config.toml
n_layer = 16
d_model = 384
n_head = 3
n_kv_head = 3
head_dim = 128
d_mlp = 1536
vocab_size = 16384
activation = "tanh_gelu"
norm = "layernorm"
norm_place = "pre"
norm_eps = 1e-05
positions = "learned"
qk_norm = false
attn_scale = 0.0884
bias = "all"
tie_embeddings = false
parallel_block = false
extras = ["capped logits"]
init = "normal"
init_std_qkv = 0.0246
init_std_o = 0.00435
init_std_up = 0.0246
init_std_down = 0.00435
optimizer = "ademamix"
lr = 0.000312
beta1 = 0.9
weight_decay = 0.47
lr_head = 0.00513
grad_clip = 1.0
warmup_steps = 274
schedule = "wsd"
decay_fraction = 0.949
decay_shape = "pow"
final_lr_fraction = 0.02
batch_tokens = 32768
seq_len = 256
doc_mask = false
train_tokens = 305900000
steps = 9336
dataset = "wikipedia_en"
MLP neurons of a small language model. Each row is named by its layer, matrix (down: output weights) and neuron, and shows model dimensions 16-111. Each number is 128 + 24 x the weight over its row's rms, rounded and kept within 0 to 255. Numbers have three digits each.
A block is one neuron, or neurons of one layer that tend to fire together. After each block is what it responds to, as a language model described it from the Wikipedia text at the highest values.

L13.down86:138197084105106153130155140155139112159162143107152112109136097132103128132122117147161116128151134144171059144117085067103125072128142140117165142122145105112152148146135102113139121109100145121129113103141105126148127144096131085136112152128167144121123133097115110130159121108140123102
L13.down171:109100141102169123118088116120110161117146114113076173130121150126130120134159136104110143153096126142136152108126124119105128132133110111120143142150154167154137103110114096127176140133136187117168101125133119125154100152130138127133162113083138196131128154148067131125137114134085101167
L13.down662:126092098120135166134131145110141144106129101071131163124152141183106102124127097159130162144150125109088093122131119167136145140079149163139141097078139103154122119140109141111115142094151140122123109109100102159127123102129110183146116123125107163130098107125093125148179141119114162137
L13.down802:132126156126142142140130134138113112118129073162088094135160103149122087109134118137186077079136155117106162152130128135141112127115147096134145140149133157102159139192094187124093128090104183177104103100136123122131170140133238116108109169091141137085093131112141117118139117111118137120
Responds to: Verb stems after "to"/subject. First word-piece of a verb (often a partial stem) right after "to", a modal, or a subject: comp(ose), rev(ive), arg(ue), drew.

L12.down315:079149133107118105166113148126145169169121151150125130127140139121138166133119124121160120133113155102147088117119126089127094130079113152130149102123097137146157151135111139164143096131147137068151154144140146182143145106158079102117130100155131106119099133116149135121116156140100162115
Responds to: South Asian name pieces. First letters and inner pieces of South Asian, Arabic and other non-English names and places, e.g. K in Kesavankutty, Bach in Bachchan, -K in al-Kirmani.

L9.down12:118079094143152134111120126131140107099140146119172131121149094095125118114131122113127096082145135174151148131115108157118120130123126098162095166149131149136100103094126131148158162133139109097149106089134123139096115149168137149126160122122147142158143119170139144125129089139131109127
L9.down156:139121127137138111081096112105096136132139112115120112103111123134177124126160091108108109110137133111137130140167116143103116111124140084133113156104124101120087083177094136127156168108089111114104131131100140123129134169118163135159123087108125118122133086110155133151181139124092142141
L9.down968:158168125116142119111100139158135092122147119122149129094129133109123104126127129134123154113108142096138150170130118139141168145146149075084145102123102103106113114151048121146112160080123151115143150144107131146132126090111148124131152096103075163143100140139154082113161119116111130089
L9.down1334:136167110150099139114153103111153109152094132169135147121145129097106171110130155121162126119122135103120147118092180099134148143148143165114131163083112163147131150098147130139140102112173068151072107149116145119113131111120127114107147097173126143134113147158143086108164109144132133110
Responds to: Main verb after subject. Fires on the main verb that directly follows its subject, usually a pronoun like He or who, in Wikipedia biographies and narrative text, e.g. worked, served, became, made.

L12.down552:132145104119111141130135128114161109127093134138127117119119134118147143129152171139146127134095161109117124124090154115135123162119126125136159156093120141112121151122133107128133102155170109120083114092149138121123095111143141143118146094143114128148145113150151119130083103114162123116
Responds to: Main verb onset. The first piece of a finite main verb right after its subject, often a word fragment, such as recogn(izes), tort(ures), res(ides), adv(ised).

L9.down311:120115154106117114147118115115108120150157118084118109108128118152139106140109114147113137145112103131134116137161100113110116167141112122184124160198116136132104083104148117142127118127070125104110124113152119093101084161125155084124133175120111116116143134079136126080102095092122159114
L9.down559:115086091104173124154161137136141126153102145138136132084154125114088088116074102137120120138138123112160102118092152119144157147133143132158124117128097125103105153086136108173095122142131103161090116131111127111129082133108114127107149116185125122140110127124175137168104086129127165132
L9.down799:101129073136151169130149111101156140172136168124073099102133107141100155118143120125151081135136120123140130142158146132141120162162125117117135162126128156133099106148112104162135111142130098149113138134124139122127058124128141164123154071133113096106091167072144158121098155106141152124
L9.down1509:130114125128132123153138087110157161151125117142122134098121106141119110112148136158126136082129090112171096113124181137075129146148142162174100112119135137146123134149112111119084087138137108180122118101097120105101101101150118155139150111120151141110115095139114107118153146171119160150
Responds to: Mid-sentence connective words. Function words such as to, and, commas, for and in that link a noun or verb to what follows, e.g. decided to, France and, the right to.

L12.down922:087103162112085086113098111144111151117111170155130097140148101114131088153146153177141097118124116131155103109142123133112149141107072115095118127125157139155090140137141134185118132129084155119136156122141139121139152089101135140140106120102140129121177170162145081148187124111145151117
Responds to: Name-internal subword pieces. Middle or final subword pieces inside personal names, mostly non-English names in tables and lists, such as Abd-oun, Majr-ashi, Mod-i.

L12.down44:116149101125108108144125176099126126125098153113141091121087114122102155153164135116136138142147143152142069117132134119116119115110125131123126147135072138102153112129083119103112118104108148116158144136132154157099094128138135135130106144152119144126129118118174148164119115107113113089
Responds to: Word-initial fragment pieces. Short first fragments of a word split into pieces, often consonant starts after a quote or prefix, such as over-th-row, "G-ive", Rain-b-ows.

L12.down294:114111113129141167091115083114105133076117142152089157110151154112093136106157130130139127106147133116104129174183088153166124104084131133121127090084134160137131111117116108125132118156123147155096089118165131117100170154151143128118122119142141160112173082139127184167199103126117120143
Responds to: Pre-verb position. Words directly before an upcoming verb: subject pronouns and plural nouns (We, they, residents, sculptures), modals (would, must), infinitive to, not; strongest on We/You in quotes.

L13.down7:128121131116148154158162104155150111164161132144150154150118120114133124131128135170149137056096093123134146150108127123120128122125075071144085142136134122122103128125156123157176108135132155141123141151163120110141134137101154120151128121170138136123130128110101158147089159149116134131
L13.down864:149113145147157171151142156124189092120097169092130125128104107099142128100105113148105139104130142120115106110119141113086161166186126104129098114158178194103092119149091141110145124144153132158134135127107126135136119161093127095154118161118130070130165093101125157123100113123129116133
L13.down945:096125164124191133159112099128116149115137134156142127126142101114146123124137142129100127136189115111117085135160111151129114134125120120126127117092184122153112156131093145130164135107113145086142125124137089112128119174144103135099123119147096156077160098114164101158104125116155144163
L13.down1449:163105157110116149135173104171105181155126095113133167116118107145161117133123122123145080158110136111162142147122123141134132157106126161165100132142133147109130128148119122113102144131150158114154127143125101104120150148126110136113119149112148124163157083096094089127126096129131111083
Responds to: Academic degrees and honors. Nouns in biographies naming degrees, fellowships or awards after earned/completed/awarded, such as degree, Fellowship, doctoral; weaker hits on infobox dashes, table parentheses.

L13.down15:118105192128126144100116116132081153094092138145130122159120142126136179136128161128070125125147073154141125163183115126111157111171094094099119116146155127110140115139116083175111130115100158129146094089124113156122138132093131106121082087105126100143130174102134177140105137141135156114
L13.down140:137127159140154139133147097107083146113140156128089119121185103149107137126141132134076118138134111154142111145111082137149138108089162135127171121146130153086145101117130116157118142100142120136129110120162096116158119158134112105132104145148137093118112107131142091127102140098163129137
L13.down661:131103089123147111130178124127121148150146115164137153150141099104101147118189145143172125102129163106154146164163146135133147142112160117132116151131132163137073141107148159171130127131094097090150140140126128127110152124122101112084081051128143112111133172134088088145135143152094134126
L13.down965:123138155125174118122165104152079129116136122123123131137163128107120103147147149076112163108192104144128150129122112111184157132163128114128117112140160100095133152116147156166134116105108143147157127114138154138116151106141148141161130121095105084114129140144135118098103120162103120150
Responds to: Table and infobox separators. Mostly the pipe or colon right after a row label in election tables and infoboxes, before a number: Turnout |, Total votes |, Height:.

L13.down303:140133161142131097123196104159108138120145176139111169125134130067106158092110174131119128119106120128118116073131154127123140138150154090147140126119129133139132114117096124106147126159109130090107088144138159135111113147124079157121144105170134103123120127119115109147072180109148122157
L13.down356:154128114106157083111129147166124137115143141154090138127140141103093166121114105139175182128117114137129118098145142143120100142124123123084109113103130139101137080078145135112180130097081138134104093118136132132100160146112159149086100134126116082134145090137160104118148165133119143130
L13.down1248:142124121118128123115170119162135115123162105154113102109143144135078154140106132096132141124114157152145126144109104147126129112159156125114143118118123161114146131126167147116141139127123142104136130158154141130113134153049146132093137102129125107122158112142122175153110082143144084135
L13.down1450:128115124116128180133188117123130131106149086153092138086133193090094103129130143109118114124127153138141145118166124142109111122099141120161093139112106108169136151102132115165119104137139116138167125111161113071129137119101160098090106088124140124144085156124139125161060138166134142139
Responds to: Indian names, place prepositions. Middle subword pieces of South Asian personal names (Kesavankutty, Mallik, Thakurdas), plus "at"/"to" after place names and table separators.

L9.down352:094144079092138075149181133140090148127116183132137146100082161151120118125096147167074092146097136138162134100112116112168130167101132133130119130136147098133097140090153123164101136164134111128125135132142154093135184099112087063106128147151114133136159138128119151137142121104087092168
L9.down451:154150100129116150124090146083127154121146114138155143134099172084128178118141133171137178112110114156119146139148121127144139135093136140092146102133140153125160165130104156113132121133137095114141134146126123160123119102109101162097144122170136196144112150104140110091163149126133108101
L9.down645:115078141131079122121134140104132136161106121090132091164143122124108133126164125158123143109123150176140091098184146099135149137133140120149158111093144145151153115146127093149120120139111138084098150126131147131132110130120139155149107129118141123122110154072135146141135124107109097161
L9.down1057:104150108115085115123103089144081089135135140098092122136144104152113172091131086100086103105133138141107127110133160128130171142146134092127101142057151130137126121101117116148131126119151111135113117154124154148130097127094135115122141128137099160134175162129108075113174138157129123130
Responds to: Name-internal word pieces. Word pieces inside personal names, mostly the first piece of a surname after a first name, e.g. Steve L|ingenfelter, David H|idalgo, Omar Sh|ami.

L12.down286:128130110146133143135105129095115117129104162133158160131131135108118127146120104135087122099138189146084150118143152092142102123140137139126138150169149135166105144142111126115114097162109117128099114152152115129115103120135108126142104170145064224130127135114112113121136071099135131132
Responds to: Punctuation after numbers and clauses. Punctuation marks, mostly commas, serving as thousands separators inside numbers (₹1,000, 13,300) or following a completed clause (seats, / 1867. / perfect:).

L9.down102:103145162151150117113122131113108134109112072114130143196099115138103118115111146117146123134130114172159170093090148128183123130107118111125137186088147153144132124110161108144110122150141135107107151146087143119129141062136121117092155129129120113173133157159130087129109132130097114125
L9.down342:111075174168146109104095132112116093102132156117142147127119117141125107136118126122102104143117089113111136105158141129092115113096103125141117114103144138130120100094131108114131169189112147172107126122136128159103137087172133169123113156089101102131127143127141124100138155168169124112
L9.down711:097133172116157093135150129143137154102138123129123173172124134121137104130120151119116130153141134165162176121141140121176112136100117112110086159118130141163132157105128114129098159159106131145099116134101135127131137124165138114099118139142118114131146155181105118113144118132148141122
L9.down1018:132190113139111093089131123162146145154123133089125132192132103119141139169165130124120143137123124135144172138204135126156132113134110060097105132096134144161084137114115103124093129105094123101129110112127160177141089081140118153139129124071086145132116163153129098139129137129087132127
Responds to: Surname-final subword pieces. Fires on the last piece of a multi-token surname or name, or the comma, and or 's right after it, as in Molten-o, Cou-ste-au, Lyman's.

L12.down1049:153085148134164165065161140135126122153155133106141129151138131084123183129134159147136140148145126125100123120104066143143092112118116086109102113129110143175091110120086111124093129060154188117162146154136137147142152149093125102135111137144101095120137142141111144105153085169121129122
Responds to: Biography section openers. The verb or possessive right after a person's name opening a biography section such as Early life (was born, his primary education), plus School or St in school names.

L13.down417:108113124138099102128117135092121126158124172145095133174109156161123103154120128173119113106129097142096150041117101140093129108155079182104077126146131091116090103116127122125118155162105172128100153098114143122116141135111147116106140151090108138108127162122127178130125154167163125127
L13.down618:108123155155122134100105123082140152136134109097100151127111105097086134127156092125093121158161141171108121112094121123143165118134130149125118134124139138099144112119120136158127136141105098140134137146178121143177131152130127149138098147106117138130139139148119127113113136137163101102
L13.down695:097156113115121122100105142137132167099127120136116148188114106110103153150145118129130123142117127087091076156111099150085139112129115129193119102119130096113124072111071169142133125163104062132170149159156171124164146156080155128155130184104097114103100104159132095147113160135141063080
L13.down1169:126111106122134127164175104190122141151157165129143107122149136096104127126113094148110111140139152141166099144127133136094111113099135126147130125143139135112135146144108140138165144148111131127155105136133112137113147157153164111125131102143122118129120122066126116094077127129164142126
Responds to: Word-initial split fragments. First sub-word piece of a word split into several tokens, often capitalized in titles or names: L(ooking), S(aga), Rel(ay), res(olute).

L13.down32:096178166127128112102144136146082123122125168141161134142121163116186142133124128132153098162116097130054140157181131138140128106141131097099096134160159100126106124131118114136111140114119131109128161136129092138096127126128102140122117162121132115141149127130169130147131149133151166104
L13.down168:091129144149110116099122132146112125125157092117110136099087102090135134123058123120143149146131128094172117161111127111147130080139110130126130137145120123101126147132103113135112100131109144123146148143102097125150116161154139136130162149131151161116149183122144132118116143108107170121
L13.down403:132082130126127148130142117107114178121171109125178158156118170118087121173095141129167137119111122148123132098152103123097121119121142084156133132119089142153095153133099102142148146139143169125143106153123134135145149124136104134140144138124157154146134129131125155111149083167161128112
L13.down849:134129145108136137092140139118140139154134109143146112107163083150125127119183146116150150128134121130091137144178143158120109094122143130154141148147127133114139135084130104105076155121109141111084143160108131146131105132094111100133127112136147111120112128130157149094117159118112137124
Responds to: Surname-final word pieces. Final word pieces completing multi-token personal names, mostly surnames, in biographies, cast lists and sports tables, such as Hal-en, Enri-quez, Moriz-ono.

L13.down322:157150134110150075142150115122105109164110140097122134118186138156116096082143149146086151101123129163096103079103133131124129123079093105132107148119149120084111118161165126117147119128133130160119141137110162108120116118126122124146126056134102174102159102111159140148092144139107097124
L13.down740:128168113078175120124096088187122146148137130136126153126128122119111115157109122097121099157137114113138141143094090141102179156106164124123129103108078112129131103136103114091086167121129093112143088145146109109112164131141135139130152121143137178152138128099102139146153129133102104125
L13.down1345:119126137109114125134138137179120119112167161176163157142145141110076119092071118148142158114151115122188121132095105105147149136152132134098128125157090120120143140127085126115118126107078167127121092110127137126150129136126159145126151119132133138132151199116137136111089140121098122134
L13.down1445:154149149107126093161133089106059071151104159077085138128159131118104144089128169129106151071150087101131121130076095105133115104131154119117142130159154145126122151141126105084179153137156148127125147117139149142089139142167107166138145089155122196093120138109165106144116180119132176131
Responds to: Quantity numbers in statistics. Number tokens giving amounts such as percentages, money, counts and table cells, as in 92%, ₹80 million, 27,000 copies; also pipe separators in stat tables.

L9.down21:120123129158146101137103084131136106096108110154130146099159145150113097150131157100096111109122116079121153125115148112146156143141147090115128116121101136150177131129094139106152137085091121117130143107107163160128149128151116121124127159138119148099120125097136130091133097141107109131
L9.down189:127112143187078110136168140084118149159138145153112153132104110128126127138142152120157133136112111127098110155117145136171077137151137154106152099109150149168152146118097122089099106162121115093117152186092115125134149113084132166145162096148114135126111197150148125098138143116133129116
L9.down977:137113137161082141104171133117122139118116124088102124138127110080105104149186129141108133162080119094138107210117102152135127094129161117149140143102131115113126103123106096142121109113117122120148130103106123114066180128129144113134098139158093147130125113105132133145112118175145095106
L9.down1436:126123089131132146135077095117138136077106090147123124145137149133125164133114163117108096118141137137103156143074132133116118135127123106141073105138132110118153144111142108137129158133124144162145127130151118100160173133078120193083088168128084145131129163153097120107070115154166073085
Responds to: Mid-word proper name pieces. Fires on inner subword pieces of foreign or rare proper names split into fragments, such as Tam-mer, M-amed, S-ug-ovushan, Pull-inger, often in lists and tables.

L13.down204:132116131184155128145134112127149132107102092129102146108155084140157128132127125090129111123142105135141123106114080127124098103121131138097071142155144124128105120129150168160119114153113125156174105079140117111129141102140179137127145080084119081099105133127119142101097132156127128146
L13.down840:136147128139140100147143129159116159134106149124129117126133088144135169082168151137114116124110110110184118115108139129114105117139158119159146143106148145106143067114132107140134122088097148098129101114115135161107135136164076092148086162109147101109125107138160121125101127136124141075
L13.down856:157120115070144158152109160114122123108116097177097101125118086126119170102175112173096141142115108129138161090113126114156131161079122143136140141071149151149120121117107098120137097131133180114146089146101094121156172143154132160143125156164117124120128127071156147145114120149161126117
L13.down1103:149123138140131129164143117177169103123136091098086122153136099143129154123128166142072121168101151107108145115114112109152110129095118149121122089132098127083134149137141107169150117112115098104165157111124114125123120124152120186128097143125059121161133141155148116116085113119118120144
Responds to: Proper-name opening fragments. Opening or middle subword pieces of uncommon surnames and place names, often after a first name, e.g. Col(trane), Bour(bons), Bur(wood).

L13.down251:113089126146127117125150113067107136144124144093127142099150125131082179082149117117124130098170091141103133129108123170155124108164112120110147111129128165115160106102146141158134129152135187078155110117141119167117106132155130078098137133159108119098132185096152148136117103171145172140
L13.down1155:179125111134153117141145170138117105098148121151129157113141115105154141131113187135103139131103109105105086135157106108154128114122147126118145081131117079114138133144125109154114107102122140094133088119164101117120140159128154126154096191087114119111167134081095140146104094174127122177
L13.down1252:165147146114138132109188135103133141111104133129142142130174144131117118123097138147085174130111093183165112139141089128152182159110108131100118120103122127156127121121150169144083158127140157127110106116074137144107150108137165124149156117130141122129127140136149129124138134122142153132
L13.down1383:154150109090137133127112134174119124093108122161088146104139140087126091127110166161124166139142125084089135139153102103102136119106113107110140093133146135069123130114148150111121111091134121128118095132133133123128137142144121125155085169069081146113146120092108104111169112174149150157
Responds to: Inside titles and names. Words or word pieces partway into capitalized proper names of works, publications, brands and institutions, such as Heavy (Music Awards), Rolling (Stone), Var-iety.

L13.down31:140144126122109084142159118127116176125136171140169138124144103117149160115121108084120130133137132130121177141100142120133108146114151136094119122102146144113101135094117113189117064136113107121161183143138137146125120153108150134142111114138123090145151145115131135134106158112150113134
L13.down477:125129139166147150135129095098108159107144148126127111166119121060157160098142134119095109183171130134138112137160124185100105104139124121087100158118084151151179159130107120130108110121073170071124124119117141102123136122155124153141096155144128172093109154081192108172105130170124162141
L13.down1163:113165122155146140122123058107116142090097172103130086114139121121142120098156155131104113112127114148170109139128134132081182112157113141144131118129181096152134118125121112142122118101114140104133109126064153134115086136185143157145114055112109107101099135113139111162145125156136186124
L13.down1384:120136130153135101120138114135132126123116145121135109127114112140139094127108143128143163145132162136152116143139128096114090136178158123121168134174119078124115137172160142130153168116134143124085094090097113137108135122182155093117107000124158120126074122124102123140103080136140152121
Responds to: Mid-phrase function words. Function words (of, and, for, to) and commas inside noun phrases or lists, such as outsoles of, sensory and, value for.

L9.down170:162161170107127167119118103126124114120141084167141122126151128187162132124111142137140116152126144160158127139132079125119129120136141096107118190107157129150129069129130066091138143131141112136131138119113112107107113148121113112129106125131141129126118114062082135119103145138134104112
L9.down349:111152144140117121137134157116170141140116173172074116111131128145167136148109153130130158148101116108115143174168141134093091129183119140120153112099122128183163159107124125147110143150140128117104188174128085129093163106121137114155146077145110159105173119104081127159138143118133085158
L9.down1069:097151143138127135173164133085134098153124116126105112101131101142120057116146072113174133130132128122128083110131107129106147083108137117115109134129158073107111146136085153149122125129091088133161125109137101104120103127102149112158119099171110135121139091076114144101124117124159170143
L9.down1239:116170171159143119104108085160128087150157133115129157112158111121177149113134188166100091103170138092161151174137123154169111121118163116098110131107117108195141093100134057142135131120158119118124111150122111141129076147136135130113182102100102167103086102091151135161115113149130149112
Responds to: Verb after infinitival "to". The first token of a verb right after infinitive "to", often purpose clauses (in order to build, aims to address, used to translate); weaker on other verbs and numbers.

L9.down101:123133121144111122090126146112110099085179114123102152178147170125165125158113170096111106092147142153115143133132104087161123149129106152119176136129104081114130117136132186111163115142144159138135155127091116170122124144125162139109161156048117143131130111137150129147124096105129113120
L9.down1114:125130150121129135121147109074152093110121125090144138134105140124069099123097124116140144175129105103132132105089118161111140142138126190132144144102119092135130153123126105147151118129122173134118133099129158156093091145126179102138104146107114171148110127126130124085126096131142131115
L9.down1212:107095156135117125073140152126102102101137125100130129141128147123160140124105158108173145117155154161132183079147125103127106155159104117144129126107124088126117131123139166141174124154121085070179133132124148135106092104163116110132159137089096158098160159129113139151149093130126115138
L9.down1290:127085150115141123125172151148143129131105091111130170135107162110152122121130176093102092088154065149088145071096142115134112177134129103162109137090109094164113132124148129150101100167129137131145118104101104108120162096100123159129150140153171128141148126179100164104069106143101120114
Responds to: Inside acronyms and abbreviations. Second or later letter, digit or period of an acronym, code or abbreviation following a capital, e.g. C-J-OH, E-B-U, F. in species names.

L13.down23:128104103139063137127088102168163106135114126158140171147155167115119143128117083126143136139092148111130123107114116156115136091069175125155166107098105110141115195123113104109135143113136106148121122122149153111137099170120140159106142135138097103123117145049118144152111120152161121112
L13.down67:121167132146149126111102118082185167143159105113150075127142087130037126098118126165133103095108142131121174117146135154136087161127143137157134122122157128114074108146099087119120132126116133155144079154129125102140165137142106154113116117132126076147165139094140122127124120121152155158
L13.down525:091142118178156128102156103141134155103125154094101121109143136164125140121138100130147155087129126108144143126137121103161103091097147151151136104086091185142133079138087130147098132141129136173144120155164120173125143135128168155122088114103093120128146062174106183130148160097080143131
L13.down804:152127144132106157153138163137133081130119114150145153126134146112128177126147130099133092149151113179106124130140187130168121122122135143103144100143163139125150128125118122120118146163164116155100162085135141139124139121138131108127108127120152105145163105139149207090144150117139125134
Responds to: Slot before a verb. Tokens directly before an expected verb: infinitive to, modals (may, can, might), not, they, and the end of a plural subject noun (parameters, pupils, models).

L12.down489:135148125128093101143101101116136153175125115111156127192145129157125156150134089163163152151103089151126174133122101131110144125121149116148152148112110135129100129076084106143137154095107128127093109159133185147067128095138135154154118155105109155106142133088109163173122137104107152123
Responds to: Numeric digit continuations. Digit pieces and words inside or right after numbers in statistics, census, election or chart tables, such as 63,6'25', 5,48'3', 78.78, 65 years.

L9.down11:110124099098103108134096191124164111119127112120108088145119091152126129126136134093160098098124158195156114135167131160128132139149140133133145105139156123117137110147150139136145155113130112099107132098103095139107086141087097129131122110130098113121124081134127124200088084109122149127
L9.down737:117126116136174119119107124112120159107146124163131116150141112123098181137135153131115182057135127104101102125122164133129180164148137109149174129129109133127186153064115133118134166134164112131155114154098101137147123105134115121103133155132117150127133129125124162183123082160128077138
L9.down1132:120155110115132100099115172089146153113182094123141159142112129141163123143087127113126172074116128160120137151119083155147148111118112146139144103126143121136135145138126137120096149140116143112126139112166111143134149076113127145115111181150127111155142146203084120104140141101123135120
L9.down1357:107136116163116096115112157092107151112111137125127143164147169099119139146138090107171190165123115129111146164110156127149138085148132111101149139110083123150135113128117085118146142152113125085138170166138147107118119120145127093140140147132113149080130162133124118139127115115133124140
Responds to: Relational prepositions after nouns. Prepositions and conjunctions (with, of, to, and, for) right after a noun or verb, linking it to a related party, such as relationship with, loyalty to, access to.

L9.down213:094090135126154084109140110158123131111149103126087099136124110156170091096151108132137176108115115122104147112152116092149154084136118107160115117121093091147077129154110141095158162150104131132162119149099134107163136154152144155124102117142133174123150143172112119138159125118139114096
L9.down834:112107129139072096111132162136125150133153146156153142122130120135108123175140136143141122137131149144193093133121107148153105153125142171137148105093107100086122134095104121149130103090099134125095124148127107176143117138103154132153135140097132082139122078095131141146112138109107148155
L9.down1381:111127129120108107137101103071118098137134154165104099113085120144183169131113098098154099116113183144142155152124106139134113118116173155120131132110128156076142108154129105108143057137149110122152157117145127150136178157115142155135172179138160109108140088144139179145155126152116150076
L9.down1480:091115115148122105144123114102150138166108140140090153123136154161115150096117109154146134154122189144103098101111122069115112089136135156137107101138117117127101112141095115115124076112152127168143169059118112087149106143158074097152146107191120113132142126094128137098122148131101189131
Responds to: Mid-name word pieces. Second or later word pieces inside proper names, mostly Asian personal names in lists and tables, such as Y-ash, Sh-ung, K-ats-umasa.

L13.down39:113164124137166101142127090134109070169101104100102112142135106122115122148135112149071169120158130093179099120128109086101117107138138150161109119134133151139130082141127106151134136152121088107176105125147112107176128140116118143154110062182131079122111135113120129085138146133120131149
L13.down738:138166146116149137128116108129129106119137089176112121133144121111124106143141100096116119161138139103139143115136155115090117126119125085134147108128125106188145088123097110114082118108110162092127140142125116150151116108133177127110120141120144096137153102115186166128091186183164118121
L13.down1122:111135102128101111126172091124086135090082119125137132099133116108149116104071092128121109113121152109132099142129125146117100096152147136118084113139121123128129131154135136166099125154130104145158145131107115111132160141149144084137126000144146095089126092126163089144102171118121131128
L13.down1230:154125121128140086084144107124123131103149151147102118153120148113127104093139116111144135171115137143102183107117188124134130119134137154111123106090076149124113103102118135088130161148093111113105123150127152136165096126097130160109136117095187113117151095136123166111136135123155116119
Responds to: Infinitive "to" after verbs. The word "to" (also should, would, from, and) right after a verb or adjective that takes an infinitive, as in allows the user to, encouraged its citizens to, unable to.

L9.down265:107127105112081080120112141105112149131141107110085084124141153168186123128152172120146175111136113140062120134156105139085133136134139144095090106126133119123132118094131110116114125134154116138152135135111121108106139144109141106147113094123123148127173097130115116121111131095101116190
L9.down866:073150129107120143122119133144145129128105146143101129127138182135146163146114172126118126133136129133113133153159141117159116124136087110086121105111096176134160128149100135154112063127141132156110145112115164158121129155125124104125165119147087167161171155066192112145135089084117128157
L9.down1286:135113119094161139118139136109097123148129144134134138109103137097132147121119135127092135154129097101117190176123151147111145182091122175149157106162121098171102102117150113129100119128118149104145092045168154128107121147137153162149144138101182118131121052114152152125120150129142150107
L9.down1316:142158153124145134120147162146143124121163115136145151118137169141086147143140098100120183151123174154196099168147136109095111110139106070135157114116111129082075122139110118128126130133114139159128146124132106163168153133131134137126134084133093080128084134096121094131119120160141148149
Responds to: Infinitive "to" after verbs. The word "to" introducing an infinitive after a verb in biographical narrative, as in continued to, refused to, had to; it also fires on some "a" and "to" before a noun or number.

L12.down1146:153102126182113110158129146110115087124107132141127118125144120140116132160130132080140123151135113142087101127134103125105134150115078143085184168142103114205111162135122111138152118146111109125167132102142167117153129112107129147119133125140120126134095144130086117168113049144137076132
Responds to: Mid-phrase continuation points. Commas in lists, nouns after "the" that take "of" (the addition, the direction, the name), and mid-word pieces in dense technical prose.

L9.down402:113137138141100119121099158107159125174161160174108165128113086131142149120170069160115170134152137143164143123165112156094122103074105180136146166110175133167127132138106133134094139125109131101127137174137188080112099112145095107144143110167168113126119129069138102122211114122098131140
L9.down473:152113142087116096128128139137134104107097100130102151097111100103120098123120132089182112117140111124172130146129140128109146141116097151147160107142122146115101118152107128138173146097103091116136118135110113154139103195142152163108155095078085136129098131137118114128158132116136146108
L9.down835:109133113124130123166116179122129082130157102158096147086139088121111108091133167098097105157153115174146117150101142155132098157120141112074101098150127092101143114161105100141112180106076164123144131130131112187106103150138158140131078106126113149115149093153122106143108124107152106119
L9.down1414:139115135145130122130135114110145132164138098103133120115118120131144129131143095117142149146136120134170122133151104166139149103133168110128139115097119094151084134162118121128139102158155131099114112087184143139143091097110111140096158106086098150108096121132116152147126162091058126121
Responds to: Mid-number digit continuation. Pieces inside or just after multi-digit numbers, such as later digit chunks, decimal points, thousands commas and table pipes, mostly in statistics tables (97|.|7, 148|35, 82 |66| 65).

L12.down562:093178148139117098169131113143083126106095134118104127157122086129136161097152155155116163124145106115162109165104126146086122118129133088147130138099178134162108105111083099137114124135100186108092142138111093121116125118162128140144132135124148165138150104095139153135133111099105156166
Responds to: Surname start after given name. First token or letter of a surname, or a middle initial, right after a first name in credits, cast lists, and prose: Nathan Rab(in), Jesse Full(er), Donald W.

L12.down56:121125082143136134065118125128142121114089106141146111084132142107143158145113123151100144113122136118179099178159134160125157156088141101105111115097107095163127103139089132143097159157125105165143119083156130169160124103137134135128120103162111142136141056193148117135165118101116144115
Responds to: Pre-verb slot words. Words placed right before a bare verb, mostly infinitival to, not, and modals (would not, failing to, could not, can't); weaker on and/a in lists and minus signs in tables.

L12.down1023:126131111177080161181091154119118103136126143136162113166106113116129114111159168152156101123141119105113094184104152118105131158107127150126119083130113141088075129123169120117129142116122121148090112117106097106086164175133147115129113145108109092124173153044111109147131132140144171142
Responds to: Second token of titles and names. Second token of a song, film or album title or a person's name at the start of a list or table entry, e.g. "Love It", "Give It", "To Live".

L12.down27:095145155168118113094124160110135143116091126116136143145151116153171103126145150158132144108123112140133142130182099124138104130163114086116138103131158138128131149122165157168113097096120161110134100156118157170101167126137088081122142097072085118148099171132108109173060139100086113112
Responds to: Mid-word name pieces. Fires on middle subword pieces of split words, mostly South Asian and Arabic names (Sh-uk-la, Amit-ab-h, Mud-ass-ar), plus spaces or dashes before numbers in dates and scores.